Weights of a small transformer language model.
Size: 9 layers, width 512, 8 heads of 64 (4 for keys and values), MLP 1344 SwiGLU, vocabulary 25331, 38.7M parameters.
Architecture: rotary positions, biases on query, key and value, tied embeddings.
MLP neurons of a small language model. Each row is named by its layer, matrix (gate and up: input weights) and neuron, and shows model dimensions 186-313. Each number is 128 + 32 x the weight over its row's rms, rounded and kept within 0 to 255. Numbers have three digits each. A neuron's up and down rows have the sign that makes its largest values positive.
A block is one neuron, or neurons of one layer that tend to fire together. Before each block is what it responds to, as a language model described it from the Wikipedia text at the highest values.

Description: Clause-opening there/where
L2.gate599:134217186099120027105148085164174123122122149118102113105109124120101132122156141123138122119134172103118131079085088130161179169126148108136169166122137130180132147148158155161155135131137095106131161067186153160177145143130082140146125144214140086076130124166160163106114068102135151123090097139133121154222123135150106107095063115171167134125126118095046160190134133146085141060094
L2.up599:146155150139095131099064155189166095132117108097184130134194195122122094148090161170161060097115135096080114098093139093162106145127104132097168121069143145119073126169094113163144175096133081175149155141161140137092101130105095178127113139096129158080137212182151115114076086116180106118094152166061159136096096169131184118145090132116170104096103079084129127159148191127107129130157
L2.gate648:129187077179111156141169182140119156140103166176190160146082158162181113095155117113163119133153079159093123107173151115149196115165141224150071152100105155085056108115168128170190071181109112111089142181103125146115138064154161110116112136105129143151109147123177138154160116139118134134116122142160076124118129138136118169052095075134152090194141166095120171150173118092116125095103
L2.up648:065157125111131080117131179133159135107111129152158108199076119146173115139167158090120120147123102150147157115152131094167198105130090135174115124131098092124108123089078120133115132135145082087073143160068168086149156172156109146126101101129144166098121112093125177111122093147096129103061175088053126140138120129161169155132094094115120099128150145096143061155122112146094165143113
L2.gate1251:174154155168125082146095146090174088136145184140138149144151117154143145118068142134099099154112105134062093144102171156146168121100094151115172212086194132063095091181081201144167120170107159057076175102120108089183128161088129158125100164133116168099107142134089115118134146067156139133131111144109113132138117155159139109073095082146143112165073143088168143104112162124142144106135
L2.up1251:092154113168108153083120135136131099056126137099131105159149124150135112159134129208115099126126169151149148143086089117160165121111027170098117178097176112127113115136122097175200120123073112106136137134129110137095085120146084132090130132172131129134157121114084106057148109170096168161114077089087113134106089172172159116159122106170113133122128180134143165123093080168075183110134
L2.gate1331:122107111145127138119068116089141162091170099148197143138103168078148148080102128074095055073138151124137126148067128148139091120190152140104126135091146140096141147160119147083099208126099103131082166153077115149130060123154202156163161123141139109119110120119156078046068160127127123182130196133121114096129118120141108117134092126090153146129149157161124143134093151127125137124149
L2.up1331:123143101215219149088086093069093125096142065135129061118074146089157134033126081103109148090135224160133181136111135135107060118136117145114159162127061119144109168133090086132137180119129135131140166144104132178120123148143139152145135171076129168136062089142119098068051161092108110130140201068125146123178122152134098063129090107073105135187149148161161153083110136116169100095207

Description: Word-initial consonant fragments
L6.gate21:144156137103108089212136157105160147192129109155157111117074076116144127161120148133161134138113135098120120100149136174093132106154158131098113161168094090109131095096163171163092155074153150144131143172135203123105098072101110178136131129073121105115143170125098155112182089148111119080127123113132091063129091139164176159146112205141161125099079143097112189155129139128147198114155
L6.up21:112126162136110100138132163149133128079137177168115082086090085172119089164160167118119134102130120095097098142136055136087175142147128090180178078145158121124131167128131141110165105172065151129193146130099148123104076164129157185125087075154079102152137150114086180181096129187175202139157137117080073120165147139105048210120154225152075095122123099124141129093178086131136159140112
L6.gate437:162108196078158132097122144135018092076089171084129177160158137133135147154080121126146161192181086119161096156109113128102142139125120048188090173144079212110147130118086130076165148168101102139103133151117150135129174085161167129134154132105120164098082094129098081127187092148092113134116088134134056123115140143075134129111135152124104116155144182128142142132111117142115105108086
L6.up437:141103201109132131083111162088184112050143144111105112138172152124111136133145094149133139126090205143116112109142104129190109108125155080114131152079111139143157148193124094116128107156138164173138127123139072118108094107124080151120142121158139140154076099196107073049158070048136121199117108075146077144172174102156167131087115089136117197098083087143165051133103131125109113117140
L6.gate499:147136134082138134131100091168099102087164196081117043118119130063124138160140157171120201175088172144083146109142156096117128134106085136092122138103063190050134133090089120140132116131108113196098054160162134169145156106134155117150095097112155155123051074099097084058166110161096152182115149083098151158118109100172108173095125138140141130158133144109128153099113065100099128123113
L6.up499:193119131105143125150160111104068077117106216014112082094085147068057174132152167130133168139150129132099125164161146141100112126059101129064150176053172112174182121152101129133130113148109154140116215102099137102115150136113091196184078113142182153111083166077136162091153161106101099147131116063126154148076136134105110169072143185087173120117117183121140159159142142117153135138091
L6.gate558:161072160154117139165089133134127096134116196154148103089135151117082159135158114105115193118107163135053089137106144086169131126092112173144129089112151138162089113102144168100082107065097108045109108147131152177126147084075117130098136145087145101146145096124116110153097112168061172176131167145095115147109148090168139099127107133115099122169127090102107109136101116079120147141171
L6.up558:106150161141118100159146122141142167107126139148147125084147105142118159131175147112112140094124115097076137115096160134084132115101107099044145155187104120129128091133113117165089154087135136122105130125077089128134142145104111105141118134145127156160170108128087133124114121211113125103164130141144111109074182139130154136101126145103135059088103110130185131123118152116172100123197
L6.gate609:114157171139117171190153149147130133117084171127078104094144118141167122183107128102164110122129153149128068173139159136131098127130139155082058096125093143111080097105106145174114092147089158126150146161158156169115149130134110111121168139103089181071148140163129160095208105095138128122119112114065093093133130201134115122164036107149141140107109165113112115190181124110133171109134
L6.up609:149088145092124140119082085063132153196144094131165127155141174096153137109136150183108134160065135119135099098149065153102116049103114115167132080156182070163122153152059113130194135136141147135150145195110080147089112152142204146146193124104229082104114103155104194137104101093098169112125136105128129115097115097138094107135083173177109143087140129162153147155173174124148178182149
L6.gate836:167121189150096116060095149058082150118093166142148094157117147141135175154156111105091137056149168119119097109084160136090135162120172156158166168137117132142119099132105119184154125134124151120096067093142143118121087149153158111175142078084123135127118077156149126116131125121126165076133197176105112136194133170170145119138109160093126099171096110113066140206126144111109135083112
L6.up836:143119080115135097099146149080129094140160177147164099103160168108088102150172101101042109077141157148153110134124135077128109161093150156156100143136085128108107128089060103109172111117122061115116158094108146145158104138104134093144102148098097186120119093177108144102082188111104083112088148148155110167191088181113150172139150102157114096168097071129076144118125058128070131084148
L6.gate910:164086151163136168092151163147120109157134106181173115146150127121059147143102115145152151147135132137088176120151104107159116103122172111087122088147116113128101136187142131154215143098109102095110108142163098156193099084160119132162133089104147170122099147158172161110123124097110099098170123157096149110136156122141151159161178125129111121138173093097163169144120146188196049128138
L6.up910:101150093145084139138123147145190101188153096144180115143053148132080190141142138130104138152201157138088138078132151215139166049110146122204140126160097144087187147190108098120099157066146148128124120076125189116175068125156121121111140099052122145120131110147130125114141151133060089103097108123135110116088089142155072120138082119161111173153087163068148157145098127111108119087116
L6.gate930:081143071134141161154046146106117153146071146210118096080163144160155118150124116123119085092133157115125138147104114128199143197128171110120145107107104125101150172084141122149094153142083097091127105060174216125119098119172125164126126158102109091091143100075134185148080203130146127145132110072095158117092165091138147171124196094122132078120127093179027089110126135113182128146180
L6.up930:103111062174160168130135153108099117157086148119163106097133125119139104109126116083145153169092107108092176131122150152127118135137140047138145108121147213123121146096125126087175125132132140100147105126104205182096101129130115155156148087119144119130152126152117145108137221105154105134092114119092154121163114159111166149187133137145160138123130140202167165148124124110155123125052
L6.gate961:080095174147142129100127099107123120170100140157092099110127142132087102089084108128119114134146095192050135169084132137086136095141239168165073130128135107148117148137123154137087142132125135070112123141137172159170126153130168124177090156117140138187073122131170133135028096114124110199161121105134101100127112211106131162166189125138178172158082097146101127113102130173112116120126
L6.up961:094125105165103147142097124103090185096119130153122110149090122124099102127113177151163072160132131166078145144118132098141166088129138184187140177126050082139096172122128145177098192134097115140062145106173120125085075118190111105156126138140195106172075112143156149150067136062130114128103136187156134154180080167146127134092151109092096162170127158145079146136122146084152184138114
L6.gate1056:185150092130126103199144132183108202125115095101102142175160130165135124130100105150128098133173084072122098092110120129110176142215116125152101105167138150105119086083087121130097128169122151177142159073143149118124054128130095080090138126115103119132145163121129063174116154136118146139135136115181112148137130142125104118102070088104114152112099113173083153148162114231166138099127
L6.up1056:118149159096093176139121115115071185116133129090128092112143143110133129146137114129092068104113138143117102121112096107193126082122150122122086080140093100127182154123112092157181206111115130161102140166120144117105119109096136135100151095159154080083119112124109115134106049085158083144182133105202106137162134161144133165134081164093124120166125180104072161179093099145115089070140
L6.gate1099:125125202132147175112173108106124108114123109133135131166122173070156115175130146132046175111132060132134120127109127124105139118125110146164177155146108085132152097154080142132134132115135147157076144156103119099167110079129125094180073080165124126151143129163129079138104186120105170107152104176098131145147141117074117075069179115104154130179113046106078141119149090091107139080139
L6.up1099:173084164129097144149141116151094148139141159131090122093082116152161107124077136110144121119052159167108092087133119085083149149112155184122115150169096147153127114114112135134165141090146140151099185155125092131141131094135089116133096132125123165149102205159104088128144109173119112114133138111169132111075175079137109122153129152116091098121126151128155169141136148126106134115136
L6.gate1115:121130167126145191128095144111112132094103152120134135119165128149162136141120079134055106101091152124134141088196094063111105149153096077066126152122137090113085093133133098103154087195163101173146077139104137074109147137116161123090096119134105164125137153119173081146127123139087088162131113069137111153179134082112111136105140156177129149144105156150097156054125159127143174127208
L6.up1115:141187135062144092134114120091109136135174162167144103122117057140210131149178149144078108171154080080085154129155155143120144145101130134085065185155094151123170138172102160143081162175150106075082159114112129089144126095125134120111105181072179103137123184100100076186104063108075093059123134153149155130137159095130128151109130206123117124135146111141183135142080116144166078121116
L6.gate1149:138111027104140128118117149113189112129135089162117163060119133120121182099152097118147130100071123121153079150157095085147180116117162113111116164091110119098165165109095137194133108106151133097086158142080129095102143077150140143140123145141140110180120165060156114166118151064138129175183169097104143110127183137152111143133059137128123115139122092133147225157059164102132119163193
L6.up1149:164152154094168160094084170103181109130129112178140128144095164154152144161094169125130151171111137129138121118182117162155185115165143117051096170164169144110072090130056141133173192016097115091092133120090153135136087147165144189098146171112125193134155104097087076146104124094129095174183167162078127175134123137159150095089059042127126136069086103113117190116144127090168126083123
L6.gate1192:123152124090131167132205116139113126139084089131139163150112115121116150141078112126142142109105109170095103081117137114058119102165167146099098071113098132097113103126082108167190173081092140160087120130078166166206126098140161138155112149135078079136151114120116131151108122190121152094040175049116165104128044145154103097102164106097138087136102110058151114103159142119085103145149
L6.up1192:116135185116139130115185155087149193162091093068135138156095154155111180141086163106124175142180177141122086112118172178117148060052089103075153153108078169128154176134130186167143091142119112123104153148127161168157138147095129158131123193122076105145109094138124127085074080078099122145077143125155170202111119115186158109154177176155116140084105103164065114152117148112092134149095
L6.gate1287:151121200101118131127148167082072108135148165161148142144104121128133163143119139112102076089100100144127128187090137119125219077147126101103093119135021109092136158133136117086155132117141119124066120158110091165137133122093173170135112159111152114127162117100112142122094176073037076199125155183148154096121157168157189135135134136162200166093149120143090167096109095078091142114165
L6.up1287:151102112149169142065141129064135068108148178132160141111104093104132139130094067124106132147135104121047172117110132098168152084155093133149122113134116088161118079111122150055129113182109178052111108081153098118163136130109119129139132073118151159065166163117123137156121088091165156202069103103139087126124158145113093121190101152184170158080114104124113185096129128131093136121107
L6.gate1315:173098149128167184130139148101109102122123140124109146105111166123098101148157084172119145149152107179119103131138173132138126085105139165154144174171099064159163103123148148174121179126095110082086058127174164191134077115112141136223083178181191138151129141096176086141179164165120130124129159111102111158141105099172109081152157117109219143139131129113135097191192161108125145102065
L6.up1315:104110161121169123125098123097131144068121188156115140120082132098144160103138162042100116134173123143098154128109174174163107128171080140137101101107122122098132110094167129115145170120094144117065123192132112161142091131162189141146120148089107089170119151127116175142165098177152118107098111190144099104158104100094128080152139067160102134096121113093140103190110160104060075091148

Description: Clause-opening what/there
L3.gate935:097091080102077072117124138088131104125160130101111100093114157086130178138140103172093090147133095144112119107079134140147202073091131061148177101172122094146178121132086184138174169188063156084138177113156136149146118105148089144128057167140086140181202141135100137125133114084054127125144153114116125137100153108191111198116074138135124150127103141135122115114143120124103148132130
L3.up935:104133071181113152185091147129134119167136159089175128089133147109085079171182114172192108136119108136210113124198117144140120193078096122132102135124080022105112178133198185129136189080140066169123126064166167113169083189165084105149152123136142090158096049139147130100136121115107117131139128116112154104158168120147126155088107094186135097156136079149133091079137146103121174117144

Description: Sh-pieces and late-month days
L3.gate740:121109132158075112103092149137133169160146095132094118157121159077160110139090166099065106169156137090177129087124147055119122169091165069130124109135190128132100088164126151159185148102108149111143149154161141162103134108151185109155132154120115131061160099103110149167149066133163125128156113123117124121146122129128135120098115105176141074128155129051095142132115090178124110122206
L3.up740:096132086160138082160105081186088094121118127104143111063127138133147079154100110038096172142111145182124145105111140123182149088112181100123096105102162170107105147117145123085108234135111079112144159169116125137105080119123105092109130142135077048119129086102108136129114150092114159140135094109134160097117157217153140106145142101167132137089183078214159107150111079123149107130164

Description: Existential there; name starts
L6.gate152:101080167134102138111147125143114107127098107163141107087091150105166075123155033157137154106086086116109094162077146118090126115126110152101169153141160129171097184153065160105130174139135116180108222136160100061083123122083118127175090093118152189122096137125126102137140127133077138100103075103179079115134137127151136105141098118101155122208099156133090137087150179165058140174167
L6.up152:173156134161136146147120144098098151147133154112145092100155064163149117168139102156162137158133145042122146143143120135133165179123127101153110097107141166155109158138082107102122112100123129197178218122122140086116091134168114135150113103171159161121090108123064101147140105089105152165158094166112176201163120179122160094121111086138063149128104112170111153074147131109166127170107
L6.gate155:152242116084135129179177090109109107181110099108110157114189135143197113114104119106146162106196140135118147142073155159082108166146109104184111104138091148113159178121127080090146110121120124139082075098076149105173123114163137151117122132140125117065132115105070206131114139176105107091103125163126229148106138121160173111071135171115078171091098132129125139119129141168163152075145
L6.up155:156110076190156171110115209128107082140150113119162125066161150169145095091128051115160119105152075158138114184069138179094126159113118153180142139128194148128177123107112132102168120135083156052133114099185132112174128117122102160184149162124147151151179130090134123066131177128128138127119126140130134153204156178135130131141156125088118154121077162089075095070135088150127151109092
L6.gate162:147159125164129104112155158133099143105147098128098132117114143105111124179114171149148095154078107123086119110183150088157120188118167117059193123136115114126145149088121113165143124090104109135094142081077142143147138126074149122160128146105128135163069130139109082132162100118054097134211127101084123139099115141149149103149186125085121170134129124192119200055172131162116121148120
L6.up162:185138191131178161119129146116114121075165116110145151113115163123129133142106150114122121160130060140150143156083085172157084123102199138094145152141130124153141133093091150123134181151149191130055157136113185185171146133078146103138129191088136124189152093101218095108089155100102132092153174069095101073066172102104163164138117121142116085053107122132171175131135126144129218128095
L6.gate295:144095154159163133093109095118155088146147094112135136107101100133147113140096044121145107096133121144128102093078125145112157131159145119093089155056142054148146127185138143159085103125128140168116135187136091136147101121144147085143115192148129120177077109179158136138123147073134107120106144083072144133165108093090153163106077116094089128123104100121120061075115129151129191155124
L6.up295:096211107164096113098114089125128097165160156138070079166130171108112106086145107146042101121159191114102156134131133096074140168124151119104117097136160012122146092110084100113162191149095120163129109118124127151086091118109093144181132105137118166083086192134106130147171097090128115079158166138173152124121134071164157145179100107096126122130164143132102153085140116146129116152161
L6.gate468:168162158185141154167124150135118093086141133126071113125157104142147178147180152109155141056179107150098149089099097160108146120176140135189131128116115126120180101149153095202148154148114142176142111117112181128154119129080105096070165139125132148163093119116183121122091118160145121123124144157096164117104127124237138135063111107113122141099072108154043089140116118136150158079100
L6.up468:153119118135148171066155141147110125161074125166103124149200133117111137187118133119161102172141085068114064088109120095125113118117075148078182107121156149100202170118120103151077137128093068122151101123138131143139116111186126143165123141098127188116074124103130079090128128082172142125141130082106100102169139123156153109180086132101139129150152084108030131117137116122037112054136
L6.gate518:189114165179131172157106158098163120164050112109134201126085139159128104119086199142137147116132044138131101197216126123137086180158132169116075122160113154126152076132128122133163146183104182149093149166128127181133112113145119106127147097108175132098121077144124083081085095156065108128150156152101158132159161126151132131100150094189123117103166133096156124164167141164209119131185
L6.up518:142152066120175114136120216097092095099122130085080146149091116103143131123117161164124154179068131143140115120123183095104146141080125149105147049148135104134173099126122128081162065101088167161182126115120092144130074124118073111105088112139157192061082075084085019123104102067110100094127129134146114131121108147126133148103092157142150088144146124139095150092127081176134112137110
L6.gate529:121188136051157101145173103164113060125132138170107149115105144151156085138106175101163102086189106145088157125138132143185135148124094080143176075173158129134142088148129096156173177043139108122117137087211166184123138100155104106098132177137151155186123081097116083162145114127122100065149105172108141093114132111146124122117090154130099075177125160152120128169138150100119150141061
L6.up529:106169158087142180115140144117187168161131132113150114107112178099112071186128156173086127093137145187078175110195089147139100141094084088086123150087168148106100109123186136150110115133115117155190133111184174135146127154213124147116148105125069184119124120135096135175136158199067150094099165134122148181143157140164139135151146079117095110117136122146118104079097113103156143096123
L6.gate541:139143144099175179102128189122063112116119127113155138136144106138078109131104114154103130121148094126142112076067091210130142144208097124153084177137138186217153139144090144168143115138148116167142166096141146128143137169162117110153113171097168155094101120147113115161177186106148101137150169083105129154066135075126120112102125130063129166166126102152091073085152209151150133129154
L6.up541:187113109147175129153112161140136116146117112082183108109117131097069150105112155164068139104106153067139178146147095068119122116109129134112142106110076145167162149127134087142141087148117117143134150131161115115109094119185098169165123224137147148126091058134164122161130229138148174050181093167099178148062121074136133176132120153129130124153167152083069111140144150145061098093127
L6.gate575:109146116116076125160121169093140200153179215128149139193090079119136132134119086133111131100181121128104125155174090122110184126102125161135140161110144126144136081184083138129153151182143154090121116109069143093108120095191148118098195142093161126163100156109165151201124143142112130094103126133136097140090085104027111082140106163167154083125094123135110117116127143143125133097142
L6.up575:133112129132148159169117092129126158110095194145173134183129163158143084114107136115124127159124179112101111156045078106143109180119195144140160097096069147140164097135141138165118188136133104167088102080133120101121140097101196195116164133089158026189125130166113121088091167187130118171198165115115127088064129107185133119158163172163095146149097145174137137141079090165110139128108
L6.gate633:164115099156179197162138119164098164145148104116140107133113140137130137145191196088137108100160072086106146112018110090098180092157139150152122086138116047112152149173161131119133088117084144145132092107103145155155143087119077110139098094101104150133111123143108115087134116104181128129194118110113172112118112122126111085096108142059135121125118115079116085158190133174108151199020
L6.up633:130214107123127126095151145122082115066103145176133075126109161098122127105109117112088108138101134110127127167068097151150056140131183165143181109137178145089115037175147143106112148164168141138144132096138159157089089141114099147112131152118162147153137134149098128114097190089148171090138116101123145164092130173074032118104121176143136130102090122135073169129093183124124101103170
L6.gate697:112126135144117126123149110147156105130164100079080090139114085089207141095136174158128129131163188190088171143136104139120103150134137126106115102126120155097158156222102123142140115080112137145193097073156137156101064157084108122154145208133110167170089079154185095140095159103142124177176096121156194122098108079162135170135115150129146099159123162140134099095141139087121109093139
L6.up697:096189110108126065151134146187119125150113120169151133145086112127071086132106152129167138100105126167107165130110101138157127118099090181081164174087145136102180118164117123145133136140104155128167154124069110107128034134101167083115103133163096139177182133152151120141154203176102157121100107094122121080138148151170068098146120131122189198163153081111106101167174177086111126132118
L6.gate723:134163139104182214117129133141151148068122133114174165144142122063108149090183123057085090080149163055165127136110080072108135154122087161143136161077105133125152099058102100146168112141129112163146139151142207127157170141115120132159165099071109137105052082114143075122135161179185080188105118190134106111144094137166086127066128129151140051143177161168123131101135142206110131166113
L6.up723:170158088143120121112119110120148156115132186128183106084133114135136106110171154123123108141154129151142158160143072106134175157157148151106130157101120097118119144114122186113137085185189091132128126058151131113144095122148157152140109083084129085120172118123214088101101140173142134132133132130130170126151139150133159134113159084173165122138151104114170106077101083153128090198144
L6.gate867:131128156142102103128129110151165150086169119133156147170150126090117101115112114148128137092142150118064097157105105154116186136111107170138176084163190109105108171076102139134100133153145134180111131103117148132230109174112145142124168136103189121142145111097157101150172096135173180100150176123174102155115123131120173105133165113098164144101122128114118135161133115126119123075074
L6.up867:154126141092168109067095115103156190116144150139091137077131188175117078147138100142158154114111121091146121121147136142093112126114085152149100208127137129124126143092137102120229131094121157134161129086151156101142098085117140108130175154091155081150126172141113055115166111101205120172174160148097216117088076104147170208104135087105148173141176150096082107077112093127141138157153
L6.gate1009:094094131086131116164100149149125118115233096100091171129150119119173174152086148132126114158133121108096108161118116116100127117139146055079130143195134096109160160133087106086155118184064090111139150153111130164182066128128170186195163151093116119145112105172121128072183123162107138115146141106080125023149127133134100134119140179107180142146107114109082089119059069136161167092154
L6.up1009:130177108140135105110113160100141154057104171137087104097125135122102119136184135155150109115122139123091118079075090152124116142125178057155166134105118115059096094169093083146164106123125072108165105102134109063124137134146108090035115107083109159138095140147144201069158124185137186137147187143131129151161086144151117137147064153068161139146120144076053120087160164136164140107105
L6.gate1250:121145179128064129080144079130156082059126185111145106099112124092133159098156130119090132127183098146150138089122152094159152112124091162138143135098101139092096108151139079143086099083125202095125127056131154100071102143148204200128199104105117104134100116120116114124097161120127151130143151152124096139185141115160144127159131161148092126079161102111144109095158107162126106090160
L6.up1250:150077138096161160129109169189179088175108163145171172112161128128139113201085157217126100160170114126171146136115135110122113175066072124121128110118119090128095133121168139113119142059162138193112140144120123118102141119128141137131161169148150114146066132187095182109114127145100136077148112156121199110147175049136106134113157107175124151160143136162124060137111150137154117064147
L6.gate1280:121113165109101135117056126179172128112187132048143146148113105050088145127168159170091136124157123137092134158164165169068203101059129139156137115134121145167111117188095077100147167117071181099101172093135143096157122118103122139147189110115161183111065143096082167125110133104065117091128077152136125100136114120087172091103101175177111192083105130162113153061145165119077136064161
L6.up1280:103101137124158148101184103114149096105143102109121172133129148132140137122193176077162147088155179085096151099202155145119191099118149134168102136161152070160195140141061097161164146113060091096121104146140094149129125137128140095107152128136110143118063108151141092148162108128121092168121134197151138108140092114160112110155125171101140120128157113160131141135141129041151139127172

Description: Word-initial capital fragments
L2.gate180:168186138087112171138142120091087149071148158052129109172108135101114110181149192093099157164133184183170172080163157097129105127107067149155113181135088175146105079100114139076085105130111114132116176164117156078177166131107149055139184148149160117056123151135134043093158120160142128096133098209155114088131192130198130146128184114127119118139136086150117104088147150082160106118122
L2.up180:167126154100135090142127095138102174129131157039105127126116148174161127123152119125179137100168134088169179126151120164146092101121179130185138083120107154078089176084138152101168140126191160116108164098140168091127092146143128106132116138136059112065057148119122128137087127116064120167169095160101161129135158102074100154173092140099123157091095108135157047093110108174119086109136
L2.gate615:169174112150145096126169108088112108175135134087107143116129116167091081138123145082139130143117150111127129100098115117133177121084150106176161165155125159128141159084121091155135146121101058135106106117094109183111088111168087088154099155079150091073109193098125100144094146111151130112084121154126061143117165151148081092163162094161130164190160086125138122111211136173146132101188
L2.up615:174106146120162149116157085152147118106165119099104115126130132190124101184076174095157121106106162133113125150142138090120126137156184138112059140112125141113134124156139130127154144117164121126205162121188090058078148095140137071154158105109105160138103182127125145152202123098110115133100138199145108133154107084120158164255143148143174093119122156093098102165142164112091109130117
L2.gate873:076182112095132139178131126163135084050134109056107135150176114172149100142143200103110113122148109090108117113097156100143167109143135159095149124168090176109171189132128082136090130066114162151085113137214153117141092104136083142122109135161118210137103187098176166146198062145101131112115095146109119099133094138151162160151087162149074153187131167072063094131152139103152170141118
L2.up873:145108184143197093140140086180151142128108126141124191130136157176186144184137120103115129165119133162104121069181125107103179153108141111093134152117133107135073169124105154104028141161117163170058149173101126155131111095117155145145062116129152180153127158082112136163167070129129135154152100077121088103077141130126166117096124145174175124145137149144120148131127177167178132132102
L2.gate1204:084175096141084098173106155143169118119115091145096125107128119178140112128121114111110164099148142138145126123070115070133145140147139087060148140139171102116080149154139113157127164122130110180143165122125126154127137096082092124213173098126140133140169158149151143126136131158100107128148091116095089192169125157188128103076175184161171199117139121108152142120104162201090126112085
L2.up1204:180170156090084196155096117162094138139149139104090126082131185132092136173119136143078158159100156132104134113194176114146146122154119114139131142110092121126192163095118077171099096087135168123131106125169207116114153100139113076133111121125154140144136158149123178149167116105146153140140135165111092134121087084133132111142134094141089051183114151077128097146111160154133126157152